From a checkpoint of a small transformer trained on Wikipedia: 4.66M parameters, untied embeddings.
MLP neurons of a small language model. Each row is named by its layer, matrix (up: input weights; down: output weights) and neuron, and shows model dimensions 0-63. Each number is 128 + 32 x the weight over its row's rms, rounded and kept within 0 to 255.
A block is one neuron, or neurons of one layer that tend to fire together. Before each block is what it responds to, as a language model described it from the Wikipedia text at the highest values.

Description: Word-completing final pieces. Final subword piece finishing a word split into fragments, mostly month names in dates (Jun-e, Sept-ember, Janu-ary), also Turnou-t, unt-il, Ro-ber-t.
L3.up262 [106 137 118 121 150 169  99 134 177 134 112 123 168 184 143 196 174  81  91  77 110 104 142 137 121 101 148  97 163 125 118 126 111 115 151 175 151 142 191  75 109 155 136  96 153 136  55 100 136 143 104 153 136 120 138  83 158 120 206  82 162 147 131  75]
L3.down262 [194 146 181 103 132  88  87  99 178 105 120 147 174 142  71 137 165 148 154  92 119 128  88  95  78 161 165 140 192  85 137 102 110 132 131 227 138 134  88  95 170 157 109 152 149  83 112  85  91 123 101 150 151  88 159 172 160 116 115 131  90 146 154 139]

Description: Mid-word subword fragments. Short word pieces inside a longer word, mostly names and common words, such as Kos-ov-o, Gins-ber-g, p-re-cipitation, d-ro-ps; also colons after infobox field labels such as "Country:".
L3.up281 [138 118  83 136 115  81 196 111 134 155 113 140 102 126 156 114 128 141 113 159 114 135 157 113 151 184 135 119 101 138 135 163  99 145 117 104 146 154 117 124 142 115 131 104 140  97  91  91 131 151 176  83 203  88 136 151 111 126  98  87 134 165 167 213]
L3.down281 [ 75 124 152 149  49 149 141 127  99 136 115 167 137 115  91 119  97  86 130 155 146 110 111 133 100 144 110 132 104 104 173  81  58  79 134 165 134 132 126 124 148 159 128 155 160  95 130 136 117 147 121 191 151  69 136 189  96  68 141 118 129 157 113 181]

Description: Second piece of split words. Short second word-piece of words broken oddly into fragments, strongest for "f" after "A" in After, African, Aftermath; also in|f|luence, N|ort|on, F|ort.
L4.up105 [ 99 147 199 165 109 130 133 134 178 148 148 106  80  94 159  84  88 136 128 160 120  89 109 149 117 155 150  53 175 145  82 105  96 161 128 141 178 116 188 164 106 136 122 103  94  90 117 141 109 103 105 147 157 124 110  91 123  92 110 139 154 164 106 116]
L4.down105 [173 158 176  99 127  98  85 190 137 166 152 126 100 109 103 168 175 100 103 133 176 109 131 100 148 152 137  74 157  55 177  73 149 135 130 180 126 125 113 112 143 176 172 130  80 125 105  79 170  82 131 117 118 165 126 116 148  56 116 168  64  67 125 112]
L4.up251 [143 147 167 149 107 165 147 155 176  77 148 126 118 123 158 117 126  97 107 152 125 130 146 188 121 120 136 136  77 118 136 184  82 161 185 114 157 147  93 149 138  99 129 133 127 132 109  90 130  99 136 129 115 151  87 106 115  84 234 148 128 134 107 138]
L4.down251 [ 72 132 176 138 131 158 100 112 113 107 106  89 146  79 135 145 134 146 108 135  76 136 112 136 117  92 122 117  53 218 117 148  87 145  57 107 113  78 133 126 143 142 128 141 102 153 119 127 115 108 102  97 213 140 138 119 124 203 188 102 106 139 116  83]
L4.up460 [147 131 225 128  74 122 103 127 157 120 109  92 126 195 116 189 196  94 108 105 119 157  97 130 162 171 109 192 122 143 147 144 128 112 145 181 143 123 139  74 140 128 146 115  96 149 119 143  97 146 150 116 115 187  74 113 114 174 109 141  97 149 117 112]
L4.down460 [191 117 172 115 189 125  66 102 105 134 104 105 108 107 167 139 170 129 195 135 148 103 150 111 132 172 145  92 163  59  86 168  99 138 109 117 153 182 100 116  90 141 149 155 140 110 189 109 125 146 151 129 104 158  98 105 112  83 141 136 124 134 142 121]
L4.up494 [161 101 212 189 191 125 133 131 150 114 130 174  82 163 154  59 143 155 120  47 136  99 144  92 173 112 122 107 110 175 174 100 148  91 105 140  98  87 124 172 125 123 137 143 180 138 117 139 117 143 141 144 192 184 126 116 133 141 142 166 168 113 130 109]
L4.down494 [146  98 131 133 168 148 123 134 148 140 126  95  82  55 148 158 114 127 152  92 104 123 142 126 144  76  86  77 110 117 129 112 117 109 125 133  96 125  85 137 141 212 108 158  95 141 113 122 116 138 117 166 149 126 135 190 108  76 115 158 109 123  99  44]

Description: Mid-word fragments in split words. Middle subword pieces of common words oddly split after a one- or two-letter start, such as h-ard-ly, th-re-e, h-om-e, n-or-th.
L4.up26 [132 150 160 123 145 129 172  95 142 119 138 171 131 177 136  74 215 140 118 148 151  78 141 143 166 104 158 105 152 168 123 132 133 134 113 118 160 168  83 147 150 161 165 101 148 105 137  67 163 210  70 151 101  94 130 107 106 153 153  88 154 126 109 161]
L4.down26 [108 145 134 156  78  97  89 168  93 121 171 205 140 163 118 149  84 145  32 125 122 169 145  76 140 192 136 118 142 100 125 172  74 170 155 135 134 191 124 130 123 125  94 108 172  96 169 149 154 176 177 111 121 178 126 136 125 121  94  75 115 155 135 200]
L4.up91 [102 127 117 150 186 157 145  89 129 182 138  86 124 143 114 120 141  76 185 158 162 147 146  93 121 119 114 123 163 103 184 129 147 155 142  80 127  96 182 131 134 139 165 154  93 130 121 185 125 152 118 132 148  61 116 114 107 111 196 131 136 134  89 130]
L4.down91 [ 91 130 169 110 114 115 123 143  92 126  88 161 172  99  96 131 102 150  71  71 126  32 158 143 104  74 139 144 145  57  56 132 134 188  99 118 169 157 148 146 155  80 146 122 156 140 112  92 152 159 108 133  87 154 179  54 175 194  97 191 103 116  91 158]
L4.up159 [122 173 148 115 146 191 138 125 159 112 129 146 102  47 126 121 133 147 142 105 161 119  91 190 131  99 153 112  88 146 114 101 128 179  84 127 113 115 130 162 111 164 149  65 142 101 138 146 157 180 156 128 117 151 126  90  78  82 139  86  95  98 218 139]
L4.down159 [ 93 176 205 109 134  72 144 121 101 141 127 112 168 176 155 139 162 114 160 135 120 110 108 133 113 123  59 126  86  99 145 176  99 130 147 164  86 207 162 123 162  96 154 104 148 149 104 158  56  73 118 127 103  84  57 134 135 134 138 246  85 135  82  99]
L4.up327 [132 187 178 140 138 125 141  98 220 102  78  95  79 130 146 125  59 127 130 113 137 123 137 106 130 123 127 156 127 143 200  96  90 133 152 145 184 143 128 140 115 177 103 173 143  82 123 120 159 183 141 120 111 114 104 146 175 114 199 138 167 121 117 141]
L4.down327 [145 149 126  91 112 119  41  60 111 104 163  98 204 157  98 190 119  76 128 137  93 150 130 143  78 143  50 190 148 161 210 107 100 178 195 117 158 150 125 119 151 140 124  79 144 117  68  94 135 115 196 158 120 101 157 107 178 148  96 109 118 132  99  99]

Description: Second letter after capital. The second letter or piece of a word split after a capitalized first letter, often in headings or table headers, as in A-wards, A-way, A-frican, S-eason, R-eview.
L3.up587 [154 169 126 208 135  68 103 170 110 125  87 159 119 125 104  97 167 125  45 131 142 130 112 139 163 154  37 106 122 150 111 132 101 105 183 169 106 135 111 118 129 102 129 125 148 146 184 123 157  83 123 136 139 130  90 172 180 169 132 161 121 157 145 108]
L3.down587 [150 129 111  98 123 106 145 116 108 120 144 123  75  96 116 159 126 147 117 117 138  86 134 115 101 137 148 109 127  26 107 183 121 131  90  95 127 154 145  99 161 184 134 140 171 103 149  87  59 161 134 146 128 130 149 125 127  87  99 125 125 109 119 145]

Description: Mid-word "w" fragment. Single-letter pieces inside split-up common words, mostly "w" as in t-w-o, a-w-ay, rail-w-ay, Net-w-ork, plus rarer "ow" in h-ow-ever.
L2.up141 [ 94 109 114  94 111  92 147 117  96 100 196 149  86 135 158 155  83 133 115 121 125 179 106 115 131 106 113 148 102 191 105 157 147 134 118 103 126 105 137 167 162 145  89 131 130 160 109  46 102 128 128 110 130 105 104  86 144 106 123 128 160  89  98 113]
L2.down141 [132 180 146 123 118 112 148 120 164 139 148 164 119 140 147 185  85 154 120 165  95 150 120  82 191 122 152 134 179 148 115 104  80 139 192 130  92 147  80 117  97 115 145  39 102 184 123 146  73 161 166 108 119 123 120 138 183  80 146 100  92 139  78  92]
L2.up289 [162 176 216 132 141  99 146 112 129  73  92 126 108 127 151  97 108 133 111 171  81 154 106  92 100 138 188 116 130 142 110 139 129 121 108 184 117 110  83  80 125  90 176 178 200 153 168 143 124 158 173 108 135 139  90  92 197  59  45 119 142 110 115 114]
L2.down289 [168 116 157 155 117 122 199 133 158 140  87 118 179 169  87 200 103 171 117 182 158 173  65 173 139 148 155 108 115 211 137 156 109 180 151 164 130 101  93 125 156 107 115 143  89 160 150 127 133  94 142 138 127  90 140 157 161 105 113 138 186 104 160 103]
L2.up365 [129 166 148  67 137 108 127  75  81 110 111 120  99 159 153 181 136 115 124 136  81 151 104 117 181 162 122 106 142 173 157  82 101 143  72 141 123 135 130 114  95 138  57 119 118 118 130 163 139 162 143 106 156 154 135 201 191 122 154  91 127 137  57 138]
L2.down365 [115 189 137  49 166 134  79  83 163 143 142 153  50 165 130 150 100 129  96 152 124 166 129  95 193 103 150 119 143 132  87 125 101 108 120 126 171 135  94 111 182 124 176 147 132 154 190 102 164 111 122 148 169 152  83 144 134 145 112  26 130 157  45 138]
L2.up525 [ 49 167  99  93  72  97 113  71 157 175 121 161 153 132 138 136 145 104 118 120 114 201 117 143 134 115 155 110 168 164  96 158 151 128 135 120 152 141  92 102 167 147  95  82 134 121 148 134  70  76 133 117 156 126 104  91 201 142  79 107 169 131 137 118]
L2.down525 [151 189  96  96 117  87 150 133 166 107  93 113 138 130  84 101 136 171 131 126 135 174 100 106 168 190 143 109 147 165 128 164 143 141 161 117 129 114 153 111 143 136 170  98 166 146 139  93 100 152 123  68 193 155 127 104 142 134  59  92 186  75 134  64]

Description: Piece after initial letter. The second word piece after a lone word-initial letter, strongest on iv in g-iv-en/giving, also s-ec-ond, s-w-immer, J-o-hns.
L3.up558 [194 141 181 100 119 119 156 141 110 134 183 136 129 157 126  92  86 143 131 119 127 127 132 118 152 122 150  68 159 156 131 227 105 120 118  97 120 173 141 152 106 137  95 102 124 173  63 160 117 141 123  97 125 101 137 141  87 179  61  76 125 127  95 116]
L3.down558 [ 47 108 181  87 119 133  80 123  98 147 198 180 112 155 147  99 131  95  90 140 122  83 134 146 198 110 113 127 152 134 168 159 154  70 150  82  96 147  84 157 160 141 177  67 174 145  54 125 161 128 162 120  81 108 136 149  87 166  45 131  76 121  88 120]

Description: Mid-word vowel fragments. Short mid-word pieces, usually o after G/g or at after r/w, in oddly split words like G-o-vernor, G-o-od, r-at-io, w-at-er.
L2.up33 [101 149 151 118 175  81 141 142 120 118 115 159 120 140 146 113 166  80 100  98 172 100 115 205 100 112 119 145 156 143  84  84 146 130 180 138 108 145 134  99  83 140 101  89 118 186 117 147  92 130 123 128 103 157 106 130 140 124 146  23 122 113 159  66]
L2.down33 [183 107 111 115 184 108 177 154 150 172 136 116 170 128 232 110 150 153 124 118 155 111 155 144 145 115 104  97 132 163  76  95 153 110 190 134 100 179 166  88  84  44  94 120 138 174 142 143 127 101  87 124 157 186 108 173 131 116 101 104 132  84 190 157]
L2.up161 [112 119 115 116 129  94  98 104 148 132 171 123  80 170 120 106 144 164  83 134 133 161 132 152 114 209 105 114 146 155 140 142 143  72  52 170 196 150 138 153  83 180 154 141 181 142  79 113 110 129  91 114 167  58 176  54 129 119 125 122  85 173  86  91]
L2.down161 [115 157 116 117 123 137 201 122 182 140 110  86  97  90 175 229 142 163 168 135  93 152 135  76 155  92 124 104 146  81 149 126 121 120 158 121 157  88 102  98  79 138  87 113 160 121 210 138 175 131 142 154  90 147  87 137 143 137 120  84 166 105 170 143]
L2.up253 [152 109 147 144 144 115  73 132 140 116 137 125  95 119 146  84 147 113 134  77 142 150 165 110 139 109 122 201  93 130 164 131 158 100 136 134 173 194 138 132 108 143 130 130 137 106  83  80 151 150 185  86 120 109 118 134 131  92 126 173 127 142 192 135]
L2.down253 [115 110  56 148 142  98 135  96 127 117 125 151 104 130 111 186 165 189 206 177 143 174  86  62 128  84 133  85 160 163 103 156 146 109 130 121 133 129 127 154  82 112 173 110 112 117 150 146 168 108 177 106 124 141 154 142 121 177 106  39 156 204 158 115]
L2.up585 [131 120 158  82 129 132 107 139 141 152  72 144 108 216 120  39 152 104 115 165 195  98 152 101 151 135 106 154 182 109 166 142 122 112  72 144 158 101 169 189  61 180 103 126 112 156 122 108 108 164 139 126 164 112 125 157  70 146  97 141 103 117 149 108]
L2.down585 [ 70 116 126 124 116 182 111  70 125 143 148 182 159 159 119 159 153 162 136 157 128 100 145 175  74 114  93 117 158 134 189 131 132 142 129 133 137 142 158 170  87 171 156  98 137 183 138 135 155 112 142  90  92  98 114 113 110 166  67 117 163 112 146 149]

Description: Mid-word subword completions. Word-final or inner subword pieces that complete a word split oddly by the tokenizer, especially the m in Fil-m, plus d, ed, um (Lon-d-on, fac-ed, alb-um).
L2.up177 [124 122  69 111 134 167  73  81 143 124 111 115  69 159 181  99 148 123 156 117 140 194 182 116 111 105 161 109 134  99 111 120 154 154 102 128 143 222 136 113 164 105  65 148 142 142 162 197  67 110  41  95 138 123 119 155  99 156 126 159 131  96  99 130]
L2.down177 [139 130 124 126 128 133 107 113  86 156 142 164 130 136 158 153 168 185 125 163 100  70 165 198 149 196 147 183 172 144 128 150 219 139 104 118 121 145  84 108 140 114 135 102 156 157 154 172  59 109 142 111 122 123 148 105 157 130 112  82 134 129 161 116]
L2.up178 [146 125 125 140 126 111 130  85 183  88 159 117 141 124 176  90 116 148 126  59 112 145 148 188  71 115  91  78 148 136 138 144 135  61  60 116 174 175  97 118 122  79 163 102 132 129 139 133  93 168 176 111 113 136 133 110 146  60 148 129  31 154 100 144]
L2.down178 [158 109 105 132 163 144 114 103 161 155 116 141 127  70  93 150 140 124 130  55 100 127 174 180 109 143  65 161 101 150 111 132 116  80  92 130 150 154 115 177 164 115  70 161 161  97 109 118 139  93  75 140 149 108 162  35 105 128 125 147  78 120 189 164]
L2.up264 [143 178 118 114 155  61  93 181 154 126 155 123 165 123  73  87 156 137 167 144 139 170 125 166 184  96 156 201 137  94 108 127  89  93 132  95 125 125  73  95 128 181 128 193 153  60 124 161 102  49 187 119 116  98 138 139 122 152 135 130 106 177 144 133]
L2.down264 [ 88 186 117 125 105 145 147 146 108 147 112  74 165 123  65 102  84 140 152 127 140  88 126 141 116 126 139 112 193 123 180 114 116  96  92 145 103 155 108 170  64 151 164 129 131 152 117 228 145 160 155 143 186 140 140 125 164 101 161 120 156 125 146 135]
L2.up627 [132 174  97 134 114  96 103  96 184 160  80 130 173 159 110  28 136 155 110  94 134 153 173 178  80 136 161 157 105 108 112 172 143 180 146 122 221 133 116 110  82 136 155 135  94 120 154 137 117 178 148 105 122 105 119  63 200 172 108 175 116 120 107 156]
L2.down627 [133 133 155 128 151 139 125 113 123 161 155 152 122  67  73 147 134 131 125  90 127 126 194 132 136 122 176 148 102 114 157 100 121 146 108 152 126 165 148 161 117 114 193 130 149 123 101 148 117 116 136 142 101  95 116  52  76 106 142 161 140  81 142 107]

Description: Word-completing suffix pieces. Final pieces that complete a word split into fragments, mainly month endings (Dec-ember, Nov-ember, Mar-ch) and verb forms (h-ad, h-as, hav-e).
L2.up73 [116 138 109 166 175 137  74 160 145  97 175 127  94 140  72  90  36  71 124 141  95 181  81 152 135 164 147 141 121 132 118 159 122 152 144 134 155 146 139 145 134 106 131 139  92 164  70 196 163 144 123 110 209 110 126 113  76 201 172 114 129 201 150 109]
L2.down73 [214 123 165 116 129 100 112 140  88 198 120  86 130 197 133 154 135 139  85  82  93  94 108 156 141 116 114 117  81 141 144 137 130 104 155 161 148  85 156 162 191 181 145  83 144  60 111 139 117 187 106 175 166 145  53 139 146 133  75  66 124 106 140 133]
L2.up180 [ 45 140 171 192  96 114 122  92 186 131 176 117 112 125 150 168 153 175 151 119 115 171  80  85  94  94 163 148  57 107 128 168 132 150 165  85 167 115 136 171 143 189 169  96 210  86 135 100  96 135 158  92 129 114 158  92 108 136 127 113 168 127 132 111]
L2.down180 [110 149 113  86 119 136  81  72 113  95 153 106 108 113 141 116 128 124  79  85 115 127 167 146  68 130 124 176 150 164  91 186  80 139 166 132  96 146 158 166 137 153 180  51 127  82 107  64 142 135 113 114 165  79 139 120  95 139 150 130 173 131 141 106]
L2.up526 [103 133  81  69 128 160  54 152 103 106 136  93 135 151 160 183 186  93 106 150 137 135 121 196 108 174 171 129 173 121 126 139 114  96 131 152 122  84  93 121 117 199 115  83 185  94 122 110 135 139  58  97 107 158 169 105 122 148 136 113 126 188 144  82]
L2.down526 [161 111 176  97 161  95  93 127 210 153 132 117 100 166 114 144 225 111  84 144 160 100 121  78  91 153 153 107 127  76 120 161 132  89 123 127 100  88  91 167 167  95 107  59 158  88 144 107  98 152 147 108 128 147 130  76 129 191 184 123 142 122 117 102]
L2.up579 [143 130 121 121 119 136 111 125 146 140 121 187 140 119 122 167 142 111  66 117 112 127 129 154 154 165 147 171 135  92 118  96  55  99 194 122 148 109 101 124  86 168  80 155 105 146  73 167 100 147 137 136 121 109 124 120 126 114 110 129 125 185 129 140]
L2.down579 [116 129 162 112 133 102 106 122 132 100  96 141 185  96 117 108 138 114 104 133 149 100 130 113  76 108 133  99 117 111 159  98 139 160 130 169 164  53 135 117 123 108 113 136 142 146 111  95 120 140 126 155 160 112 162  71  87 146 196 109  98 181  93 121]

Description: Word-completing final fragments. Last piece of an ordinary English word split into subword tokens, as in bl-ack, Count-ry, spec-ies, aw-ard, stand-ard; strongest for "black".
L4.up363 [139 137 165  42 147 100 184 160 114 113 116 108 100 122  77 112 121 196 127  89 164 117 115 134 150 146 132  64 100 154 142 169 153 119 116 128 169 131 125 166 160 190 137 112  99 103 136 149 158 151 137 147 107 111 109  65 112 111 140 201 143 149 113  85]
L4.down363 [120 157 140 130 200 144 102 156 111 124 180 132 119 117 125  89  71 194 101  82 190 116  88 151 114 119 111 212 115 102  97 134 167 130 157 100 113 108 157  92 101 156 181  93 132 126 118 175 134  97 117 194 175 121 142 126 163 146  94  96 127 120 107  82]
L4.up406 [ 75 161 115 110 181 133 162  96 161 187 137 151 107 139 146 131 131 119 154  99 106 146 122 168 117 105 171 117 139 175 123 106 148 104 102 123 121 136 115 179  95 156  64  31 135  82 125 155 120  92 129 143 128  61 122  65 126 100 183 171 126 122  85 240]
L4.down406 [113 146 107 130 133 163  72 123  82 102 106 142  58 121  96  85 193 186 101 146 172 111 113 129 126  98  88  92 129 111 123 126 102 133 108 121 184 168 151 139  81  82 103  95 120 104 132 161 149  93 117 102  93 144 145  57 135  48 116 124 130 130 104  93]
L4.up486 [120 142 103 137 180 169 128 113  80  94  85 100 115 125  52 171  80 138 123 135 143 113  79 130 120 126 175 144 103 116 181 160 112 114 144 196 108 145 136 124 154 145 206 170 130 146 151 189  83 122  97  93 150  96  97  80 150 118 161 124  91 115  88  58]
L4.down486 [138  96 104 147 146 155 105 112 127 141  86 171 108 128 118 136 159 183 124  67 175  75 157 189  57 144 149 157 101 140  53 116 145 158 110 115 174  86 145 132 146 133 157  98  87 117  91  98 150 133 112 186 119 124 163 156 103 164  73 143 156 106 174  97]
L4.up614 [156 175 109 191  88 139 112 110 118 135 121 167  82 110 102 110 130 136 104 185 161 155 142 130 123 193 145 113 138 136 145  90 129  81 167 179 150 156 114 113  51 145 112 115  97 154  93 126 166 117 105 116 115  53  66 148 176 136 132 113  92 122 135 162]
L4.down614 [110  94 121 114 123 188  98 103  90  69 132 117 168 167 121 103  97 148 166 122 141 118 127 121 154 102  95 155 127  49 136 177 147 157  99 120  99  85 176 118 159  96 105 139 154  87 119 149 101 144 177 124 115 109 174 114 115  94 134 128 124 154 167 163]

Description: Word-completing second pieces. Final pieces that finish a split word, mostly the t of sentence-initial It after a period, plus o in who, month endings (Janu-ary, Aug-ust) and relative which after commas.
L4.up233 [147 117 150 125 173 161 106 120 122 153 130 101  92 133 114 112 154  84 167  74  59 190 113  91 126  89 133 172 141 100 116 128 173  60 156 114  74 108 160 132 156 110 157 112 105 118 152 150 151 168 136 138 227 188 105 124 164 133 136 162 145 118 144 144]
L4.down233 [123 108 120 157  95  81 146 138 118 173  99 121 140 134  64 126 152 135 117 162 133 134 135  91 118 113 135 107 101  34  99 119 152  87  77 114 142 170  59 153 158 111 164 108 124 158 133 112  95 109 111 132 111 128 154 173 143 160 150 114 120 164 149 158]
L4.up308 [128 107 133 116 141 107 146  90 170 117  70 118 126  90 117 151 122  95  45 207 105 140 151 135 134 112 123  95 142 104 182 101 167 113 207  80 160 100 151  86 155 178 137  98  86  98 185 141 140 122 155 102 138 104 183 102 121 127 152  66 106 135 104 120]
L4.down308 [184 159  83 114 104 192 158 163  24 181  93 114 120 163 118 139 117 140 154  96  81 184 132 119 137 113 155 101 131  77  89  69 163 108 128  90  89 141 125 131  64  96 149  86  90 150  69 130  85 144 123 164 161 113 118 173 108 196 152 147 137 145 124 167]
L4.up310 [147 101 146 131 105 135 122 135 115 147 117 159 135 109 125 119 173 148 132 109 132 104  38 136 105 150 197 111 138 128 105 142 121  78 144 121 175 180  93  83  38 146 136 131  85  97  50 125 161 132 118 153 130 212  92 115 135 111 185 101 102 121  96 133]
L4.down310 [ 94  92  57 152 133 106 116 157 114  97 140 139 100 158  77 123 117 108  77  94 142  71 155  90 190 117  85 110 129  90 112 131 135 100 115 130 183 170 112 113 159 191 142 146  71  95 147 181  76 163 188 145 152 111  51 104 130 140 133 180 145 186  92 124]
L4.up524 [129 139 149  99  39 129 102 113 168  93  25 103 125 139 112 180 152 131 150 156  82 140 122 133 158  84 107  76  61 148 140 121 142  84 120 135 163 128 171 128 156 113  71  92 144 146 111 112 138 203 101 155  96 134 142  85 102 183 156 114  90 140 120 164]
L4.down524 [140  91 142 123 107  85 138  38 146 115 118 126 119 131  64 190 120 144 122  93 139 157 155 137 164  71 123 127 110 113 199 141  70 127 179 138 111 102  82 161  89 111  67 155 104 123 120 131 129 150 110 172 122 133 168 115 152 176  67 111 118 163 172 129]

Description: Word-completing final fragments. Closing subword pieces that finish a common English word after an unusual mid-word split, such as cour-t, w-ork, spec-ies, num-ber, expr-ess.
L3.up189 [150 120 161 133  56 163 133 142 153 160  96 151  95 113 142  83 138 124 173  87 107 128 134 179 111 133 156 191 134  91 101 161 103  97 168 144 122  92 146 137 179 163 111 144 102 129 103 134 131 118 165 125 103 133 111  59 175 172 120 184 160 193 151 113]
L3.down189 [ 60 155 126 106 222 153 114 114 113 164 178 139 117 150 164 112 167 100 103 148 195 139 114  97 110 115 187 107 129 105 182 188 173  56 118 121 146 159 135 104 193  86 176 144  94 163 177 169 163 185 141 108 111 132 123  70 152 169 136 202 107 156 100  79]

Description: Mid-word vowel fragments. Short vowel fragments split off inside common words right after an initial consonant piece, mostly g/G or b, as in G-o-als, g-re-ater, b-e-fore.
L4.up125 [110 113 112 141  71 116 141  49 168  93 187 128 148 115 120 122 151 144 193 169 122  85 162 141 131 172 164 144  80 108 112 149 119 137 170  99 149 148  89 114  52 222 126 114 128 138 107 163  89 110 126 146 126 133 104 136  45 106  84 152 141 152 103 124]
L4.down125 [121 158  66 127 114  91 134 146 180 155 128 100 160  88 162 107 121 171 122  64 189 106 175 134 159  85 121 105 146  63 129 160 142 108 150 131 134 116 156 143  60 115  59 149  97 116 193 136 131 118 146  73 141 118  98  70 109 128 149 129 146 135 132 128]
L4.up314 [135  99 128 142 121 191 168 124 125 116 115 101  67 121 135 121 100 153 161 171 137 130 147 190 112 119 119 133  91 136 119 117 114 130 125 153 114 123 157 222  71 155 104 124  74 122 118 133 179 155 187 155 152  47 158 109 114 134 158 139 115 108  71  69]
L4.down314 [130 149  95 125 120 108 127  97 146 143 152 119 157 154 143 139  87  64 164 138 114 136 143 161 133 136 105 121 106 127 114 108  87  68  93 133 109  95 134  38  94 119 146 165 128  51 184 159 134 135 183 141 152 104 132 103  98 118 112 162  76 157 157 101]
L4.up506 [ 98 113 131 105 134 158  89 148 190  94  94 178 123 182 164 119 115 128 117  71 151 207 173 129 136 100 122  83 169 137 161 169 147  86 142 143 138 131 104 155  76 122 145 181 145 149 108 134 164 100 134  96 199 130  79 151  36 116 179 143 167 135  87  62]
L4.down506 [125 140 111 111 160 182 170 148  75 167 128 143 131 152 118 102 152 122  59  98 110 193 139 139 100 128  89 112 119 152  34 144 174  99 189 184 133 135 129 105  98 118 116 121 131 124  82 104 130 130 177 138 140  63 122 133 133 137 164 116 174 128  97 133]
L4.up619 [ 88 113 134  91 133 117 111 131 178 137 149 151 130  93 137 127 137  99 132 155  92 150 116 176 118 106 153  48 178 101 105 151  99  98 174 119 134 107 118 126  42 159  99 170 122 142 178 120  79 136 165 152 169 140 109 157  65 131  82  91 123 157  66 143]
L4.down619 [101  92  99 103 164  89  94  99  89 152 114 143 136 144 112  72  87 201 157 126 183 124 107 144 133 108  82 154 139  38 120 135 118  85 167 101 166  95 195 133 156 121 121 104 127 124  94 143 155 212 162  84  77  83 176 118 181 103 132 181 125 129 139  99]

Description: Mid-word pieces after m-. Word-internal continuation pieces inside words split by the tokenizer, mostly right after an opening m or M, strongest on the e of made and makeup, also memb(rane), mod(ern), m(ar)ket, cas(es).
L2.up11 [129  69  98 173 172 127 141 151 159 146 133 138 120 149 131 125 142 160 172 105 118 158 118  95 175 195  75  92 138 153 107 143  61 134  96 180 194 139 119 142 142 137 122 171 175 132 179 157 143 113 101 164 163 136 115  90 112  71 124  82  77  70 161  88]
L2.down11 [118 132 162  71 191  99 120 131 185 162 119 125  83 134 187 146 106 189 153 108 143 128  69 111 216  33 102 134 121 116  96 141  70 156 120 185 133 125 121 104  99  99 128  90 211 135 158 119 146 112 126  86 145 172 150 109  97 108 126 137 134  95 110 114]
L2.up258 [203  70 131 125 121 141 157 115 107 126 123  77 126 193 112 151 106 103 177 113 166 149  90 146 100 138  75 161  76 116 125 151 104  90 103 111 144  92 104 111 129 117 159 138 136  88 152 182 133 119 135 134 144  85 141 139 121 146 129  73 107  52 147  62]
L2.down258 [ 87 167 147 137 137  82  81 202 132 142 123  91 101 143 137  94 114 182 186 147 153 167 141 172  96 117 126 115 139 179  64 128 105  96 147 148 128 129 148 123 114 145 113 143 140 107 130  67 122 161 122 123 166  69 160 175 105 134 115 143 138 128 102 115]
L2.up394 [144 132 154 131 150 112  95 149 105 109 118  94 130 119 154 144  81 129 113 166 132 140 115 101 174 117 113 142 147 133 131 158  86  74 141  96 148  85 199 148 110 156 156  96 156 113 145 115 165  73 100 120 174 166 131 117 145 133 120 153 119 181 166  91]
L2.down394 [181 127 155 137 129 100  91 155 133 136 188 125 127 153 123 116 107 103 108 181 110  68 110 131 167  91 111  64 109  92 188 115  84 126 126  84 160 151 159 122 145 166 185 105 112 103 151 116 125  68 114 143  83 160 130 153 116 102 114 133  86 114 112  98]
L2.up412 [106 166 126 135 105  74 190 139 154 111 158  92 132 135 133  84 141 155 139 163  96 138 150 118  96 109 143  75 113 142  97 115 145 118 122 101 141 123 120  70 169 155 160 118 111 118 136 126 116 103 100  90 111 166  98  81  81 119 107 125 120 126 155  90]
L2.down412 [170  95 184 208 124 107  98 148  99  35 153 124 116 145 188 118  97 181 170 102 131 161 175 128 109 133 137  92 174 137 140 110 111 100 123 120 141 149 171 135 102 107  83 145 146  95 122  67 190  75 124 108  82 168 164 131 153 106 117 135 103 101 159  76]